Part of a small language model's weights.
Size: width 320, 5 heads of 64, MLP 832 GeGLU.
Training: a variant of Muon for these matrices, 1003M tokens, 7653 steps.
MLP neurons of a small language model. Each row is named by its layer, matrix (gate and up: input weights) and neuron, and shows model dimensions 144-271. Each number is 50 + 15 x the weight over its row's rms, rounded and kept within 0 to 99. A neuron's up and down rows have the sign that makes its largest values positive.
After each neuron's rows, "fires after" lists the tokens most often just before its 100 highest values on Wikipedia text that the model never trained on.

L2.gate87:61 50 40 57 56 68 30 50 54 63 51 58 56 53 27 46 63 67 81 69 62 43 46 65 57 19 24 52 59 71 49 63 39 44 26 64 57 28 53 55 45 28 42 72 47 32 68 38 29 57 35 65 64 48 67 34 51 34 58 77 43 67 43 47 48 56 29 54 94 63 49 82 39 39 48 51 64 84 57 33 67 29 57 27 51 21 35 39 41 63 25 46 60 52 43 25 31 51 43 32 42 57 41 61 69 16 32 54 31 56 46 55 36 34 73 48 48 47 68 60 43 31 22 37 46 23 53 37
L2.up87:60 59 58 57 62 75 41 19 45 50 76 70 71 54 58 59 60 56 54 48 37 57 71 53 47 35 34 56 65 36 49 40 24 30 55 41 55 29 50 32 68 61 47 61 50 45 54 48 05 26 35 56 45 47 82 32 46 73 53 20 44 34 37 41 56 72 60 53 46 16 40 64 56 50 61 43 22 41 52 71 58 24 75 43 24 31 71 42 66 48 36 64 31 62 65 76 36 51 47 40 57 39 65 47 56 45 38 35 69 62 41 53 47 42 28 60 52 68 65 38 31 42 26 45 56 50 59 50
fires after: ".", "0", "00", ":"

L8.gate777:41 29 39 30 60 49 40 55 51 60 43 42 76 40 62 45 69 41 55 76 42 76 51 20 51 55 77 37 37 58 51 34 35 72 66 44 52 31 41 78 44 49 59 39 51 76 44 65 51 40 28 70 28 60 61 52 37 29 43 69 53 35 45 58 44 38 34 23 49 51 68 49 56 56 70 54 52 51 34 39 30 60 39 60 45 73 60 58 54 65 71 56 51 64 66 50 64 53 44 66 48 50 47 51 55 72 59 68 83 39 31 41 47 58 62 35 37 88 51 22 42 42 42 77 54 51 60 64
L8.up777:50 74 31 29 43 42 34 40 39 34 62 40 43 66 39 24 47 45 51 60 51 63 52 52 75 43 59 39 43 47 43 40 76 54 46 31 62 03 51 47 40 42 41 53 70 43 64 41 20 54 32 37 80 51 58 57 59 66 42 44 60 45 51 58 51 52 38 71 50 46 77 49 46 71 37 55 60 61 54 50 38 37 59 70 81 51 68 45 91 65 40 49 74 55 55 84 78 38 58 66 47 49 63 51 39 51 50 57 56 37 57 49 51 66 63 49 54 47 49 35 51 57 49 68 56 30 20 79
fires after: ",", " March", " April", " September", " the", " October"

L2.gate799:58 53 58 45 50 63 29 40 70 69 35 72 71 58 47 31 58 61 63 52 73 62 51 28 67 42 51 53 56 55 36 48 31 51 29 61 43 61 44 54 35 47 54 49 34 50 49 76 25 56 50 50 30 40 60 38 41 55 61 64 86 71 06 59 59 59 54 40 32 32 44 84 44 36 64 61 44 82 35 58 74 44 61 44 56 22 44 13 66 43 56 48 59 47 51 64 24 70 69 64 61 42 33 51 45 56 62 48 48 35 35 81 25 41 42 61 27 65 33 48 61 37 43 40 64 55 43 14
L2.up799:55 72 58 49 26 38 53 57 80 44 56 76 74 54 59 61 84 71 83 60 60 72 70 55 38 49 31 69 43 40 66 54 59 51 34 39 52 43 29 66 89 47 52 47 62 60 47 70 37 32 52 60 32 76 43 29 36 30 42 59 89 58 27 19 58 12 59 27 58 52 38 30 44 36 20 68 54 56 45 31 42 73 61 66 41 34 66 46 61 50 55 60 53 60 59 60 62 77 65 30 40 36 56 24 73 41 41 22 36 80 85 71 57 39 64 58 23 60 48 57 55 82 38 50 52 80 30 75
fires after: "."

L8.gate467:61 38 20 60 64 67 62 36 66 69 33 55 78 45 65 19 71 44 34 66 51 44 72 44 47 63 59 30 57 63 41 40 54 42 56 40 67 64 67 66 38 50 44 40 44 46 46 69 47 46 57 50 43 34 28 35 92 30 27 22 83 42 39 58 59 59 57 37 66 69 69 86 62 72 66 80 66 54 64 43 73 94 59 55 37 59 74 54 55 58 36 22 59 31 71 43 30 44 33 66 53 69 53 52 45 75 54 52 59 54 47 57 40 26 54 62 15 41 53 60 49 33 51 66 43 44 47 56
L8.up467:66 47 74 47 43 59 57 60 19 60 34 44 86 46 45 50 64 52 55 53 35 59 53 67 58 39 21 47 51 48 50 45 45 58 46 60 74 38 51 67 63 40 48 45 43 74 73 46 68 41 54 45 72 71 38 32 60 49 62 54 51 33 41 62 41 33 34 48 59 75 78 63 61 38 67 67 43 59 33 39 22 68 57 50 49 36 64 51 86 43 43 53 49 66 12 51 17 43 84 51 47 72 99 44 44 53 34 32 44 61 32 68 51 47 26 39 35 54 49 38 51 27 49 75 49 44 38 87
fires after: ".", ".\n\n", ").", "===\n", "==\n"

L8.gate653:40 36 36 49 49 48 42 44 64 62 31 58 53 70 48 54 44 40 73 77 57 63 75 51 60 42 55 48 59 50 61 36 41 68 52 39 65 51 58 59 49 56 46 46 54 56 36 70 74 47 24 24 64 42 52 69 42 28 50 64 44 53 68 60 47 35 43 48 69 58 35 44 44 47 60 19 32 58 48 51 52 45 37 18 71 93 44 50 51 57 31 49 46 56 36 40 51 37 63 55 23 57 59 58 53 39 43 24 33 53 36 24 39 53 43 50 41 46 63 62 58 68 52 57 52 61 62 75
L8.up653:31 51 73 25 50 19 49 34 72 49 59 38 42 65 41 52 38 65 80 67 46 43 34 38 51 46 55 30 36 47 64 27 12 48 37 44 47 30 58 38 63 29 42 20 44 46 57 36 48 36 54 33 37 61 79 39 62 40 62 60 61 61 50 60 62 71 51 42 80 43 52 66 39 44 34 59 49 47 61 71 52 61 56 43 67 43 38 57 60 38 48 62 53 43 45 72 86 53 51 42 49 65 45 19 57 49 23 65 48 60 48 22 40 41 59 57 61 40 70 50 42 12 59 50 37 06 48 32
fires after: ","

L8.gate164:67 69 58 42 08 52 59 58 52 44 50 33 56 50 49 40 84 38 43 75 62 66 51 32 51 64 73 37 79 37 39 49 61 50 40 34 51 81 55 35 67 58 51 70 60 66 65 34 40 38 47 65 58 50 48 49 54 67 71 58 57 55 21 24 41 64 76 67 57 28 85 29 40 38 86 62 55 60 42 56 34 38 72 45 51 40 51 49 52 56 36 64 70 50 50 21 63 31 37 45 36 37 69 64 23 56 68 57 62 51 60 26 25 54 49 68 33 73 40 56 55 61 50 54 64 37 32 36
L8.up164:39 79 63 58 71 56 48 33 48 59 50 54 36 40 76 53 46 48 65 71 65 57 15 57 45 44 14 42 67 56 29 55 47 70 26 40 62 47 46 58 64 63 29 62 72 81 43 64 26 41 29 57 51 66 77 33 29 55 43 58 81 34 20 54 44 36 63 63 37 52 38 50 59 56 55 55 51 49 64 52 52 56 67 42 41 45 60 43 61 73 65 67 35 57 36 67 44 52 32 35 40 40 53 59 52 66 45 33 78 36 43 34 30 63 51 55 64 58 57 49 58 69 32 45 40 56 30 40
fires after: ".", ":", ",", "05"

L8.gate375:66 53 60 53 21 28 50 60 44 44 25 38 32 33 47 36 74 46 44 39 67 83 40 55 43 48 55 79 42 54 39 37 45 56 48 69 59 45 49 47 16 50 31 52 40 62 70 79 21 68 61 52 51 36 71 43 47 55 34 50 76 50 32 50 47 64 80 34 56 52 36 58 30 53 52 58 64 55 45 51 28 49 51 56 38 46 62 46 48 83 61 54 72 50 41 47 41 58 52 58 37 37 65 56 43 46 47 26 20 23 65 51 58 49 39 29 52 65 46 34 49 27 36 59 44 59 58 41
L8.up375:66 43 54 57 48 42 49 30 42 54 24 42 65 64 30 52 45 62 65 58 34 68 49 63 63 60 52 59 39 34 54 64 39 57 43 38 57 75 83 30 56 30 25 62 24 53 58 22 26 45 43 36 58 76 69 48 62 42 36 73 33 54 01 31 69 70 57 50 63 54 31 40 41 58 66 05 50 32 56 40 75 50 53 57 35 43 51 62 47 45 29 54 67 26 63 54 69 30 68 39 45 38 53 77 59 32 35 37 62 28 26 51 54 52 52 75 68 52 59 54 53 49 32 69 45 46 48 47
fires after: " ", " |", ","

L2.gate532:81 59 59 80 65 43 40 29 45 19 35 22 49 56 66 37 65 44 57 40 51 73 71 49 33 53 69 75 60 79 40 45 46 53 43 38 37 75 35 24 42 36 35 39 38 68 46 26 85 53 44 54 50 16 37 49 44 52 64 17 32 15 36 43 48 71 66 59 58 41 50 47 30 53 68 29 65 86 31 68 62 60 54 61 55 37 43 68 41 46 41 51 35 60 43 70 54 51 55 53 63 58 61 56 28 65 53 49 43 57 39 55 43 32 54 29 36 04 56 70 36 84 29 63 61 45 27 21
L2.up532:52 72 74 76 50 42 52 31 42 42 35 27 36 39 34 47 75 43 55 62 46 42 56 43 51 36 50 35 55 58 66 36 40 56 41 23 54 75 57 26 50 36 47 31 47 71 48 10 44 42 67 34 47 28 44 32 37 38 40 56 34 42 49 46 46 67 66 46 58 68 66 52 67 50 43 69 39 89 36 65 52 43 58 75 59 44 41 50 45 45 20 45 41 73 52 68 60 64 30 50 81 43 71 07 37 61 32 45 68 43 54 47 33 34 62 28 56 35 61 61 32 55 74 46 18 30 21 63
fires after: ","

L5.gate633:38 80 51 60 39 51 53 50 72 43 53 42 59 56 26 75 46 57 50 61 33 47 16 64 52 32 32 40 57 39 57 25 56 53 29 60 43 36 43 53 67 45 37 52 58 66 37 60 84 31 70 32 65 47 47 58 84 23 95 54 41 23 48 60 36 46 38 38 76 79 55 61 62 55 53 25 64 67 19 30 49 52 46 71 55 53 33 42 44 51 51 50 34 34 62 38 68 55 50 55 58 55 50 54 69 45 37 70 63 36 08 49 25 58 48 32 75 65 60 30 48 47 67 62 42 48 39 26
L5.up633:58 43 72 46 58 41 38 69 51 37 52 63 44 32 40 44 49 64 63 47 56 51 35 46 62 21 50 39 44 42 59 37 46 31 51 59 61 59 51 57 74 45 54 38 41 37 40 54 49 48 61 45 41 45 34 73 62 73 59 57 66 60 68 30 35 43 39 42 72 50 33 78 64 60 42 84 56 48 61 44 24 61 33 62 33 41 58 48 47 44 56 42 41 51 28 47 63 52 42 38 81 45 41 55 47 43 41 45 76 55 43 72 39 38 47 56 42 27 30 72 43 52 35 56 51 11 84 43
fires after: ","

L2.gate86:43 52 39 33 35 54 57 49 62 52 59 59 81 48 48 64 73 40 38 25 54 65 76 58 70 38 58 43 44 55 37 75 43 46 45 61 40 57 62 46 35 22 58 23 59 27 29 46 12 38 45 51 52 70 49 53 37 51 43 55 55 27 31 68 24 52 54 29 56 55 49 76 48 63 48 81 26 58 31 35 63 21 49 32 52 64 53 32 40 44 54 63 71 77 58 43 58 43 51 66 41 48 20 72 55 58 78 33 64 66 11 53 48 41 51 67 61 56 40 39 35 47 52 35 61 64 53 28
L2.up86:58 65 50 33 57 65 59 48 57 55 59 40 37 60 35 55 70 56 43 54 52 47 61 57 88 43 40 62 72 66 40 64 67 66 22 35 70 49 29 59 67 45 39 28 57 24 26 56 58 35 47 36 37 35 40 35 55 23 62 73 68 55 22 51 24 54 45 27 43 41 41 46 41 68 66 40 42 64 68 33 34 60 49 49 27 30 33 44 49 54 47 44 59 48 69 57 66 29 61 59 31 27 69 18 51 60 58 61 27 74 74 63 44 50 49 49 32 65 44 51 57 35 44 24 33 71 32 45
fires after: " \"", ".\n\n", "\n", " |", ".", "-"

L11.gate456:32 60 30 44 50 67 39 39 42 46 63 26 11 33 66 46 67 86 44 39 55 54 37 53 44 46 71 54 74 40 37 56 32 79 43 37 55 36 62 40 56 56 16 54 47 50 52 48 54 33 57 46 56 65 55 52 48 48 35 50 68 37 28 45 73 57 63 48 69 67 71 70 46 52 23 68 78 54 43 38 52 80 54 42 43 43 62 47 54 54 37 64 54 42 56 53 41 58 58 60 28 22 74 68 48 54 45 43 55 51 56 64 48 63 37 51 23 50 32 37 66 63 23 65 61 65 46 43
L11.up456:70 35 25 63 41 32 63 45 84 22 65 56 26 35 61 47 42 60 39 66 62 27 66 54 38 39 66 15 31 51 69 67 55 50 69 51 46 75 40 53 63 49 34 53 18 46 40 26 28 50 55 55 29 45 45 40 35 44 60 58 57 58 46 54 66 63 54 51 96 49 62 61 49 49 71 51 71 39 49 42 55 29 59 55 37 46 66 75 61 35 44 47 17 37 52 40 55 34 46 20 40 75 72 73 74 48 67 25 54 50 45 62 37 34 45 56 51 69 50 58 73 37 48 40 63 57 54 26
fires after: " ", " the", " /", " a", " was"

L9.gate290:47 60 56 45 65 57 39 52 50 37 51 31 36 57 41 40 55 35 51 46 68 48 31 55 48 53 34 71 44 56 64 58 48 62 59 57 75 26 51 28 48 41 41 39 46 26 76 37 77 61 40 80 30 41 54 46 90 65 52 37 59 72 40 29 19 49 66 51 36 49 68 42 36 66 43 48 41 48 40 35 23 46 94 49 36 81 78 53 48 45 40 61 52 38 53 22 62 53 72 45 48 48 14 30 70 75 57 37 61 26 49 54 56 45 60 66 54 54 55 60 49 34 47 46 57 77 53 47
L9.up290:68 52 45 42 47 65 36 34 46 61 71 46 45 75 39 56 36 44 58 52 57 60 46 43 62 33 50 22 20 38 55 57 62 45 32 52 46 47 35 28 30 48 70 44 67 48 68 37 56 55 56 56 47 41 52 26 64 92 26 57 43 68 42 20 35 39 50 37 51 86 50 20 61 44 83 16 49 49 41 61 32 28 80 56 55 37 63 53 53 41 38 49 53 45 54 42 76 40 74 34 51 30 33 69 65 67 43 38 55 55 46 58 48 24 32 47 70 37 57 69 44 23 62 50 62 73 65 50
fires after: " |", " of", ":", " was"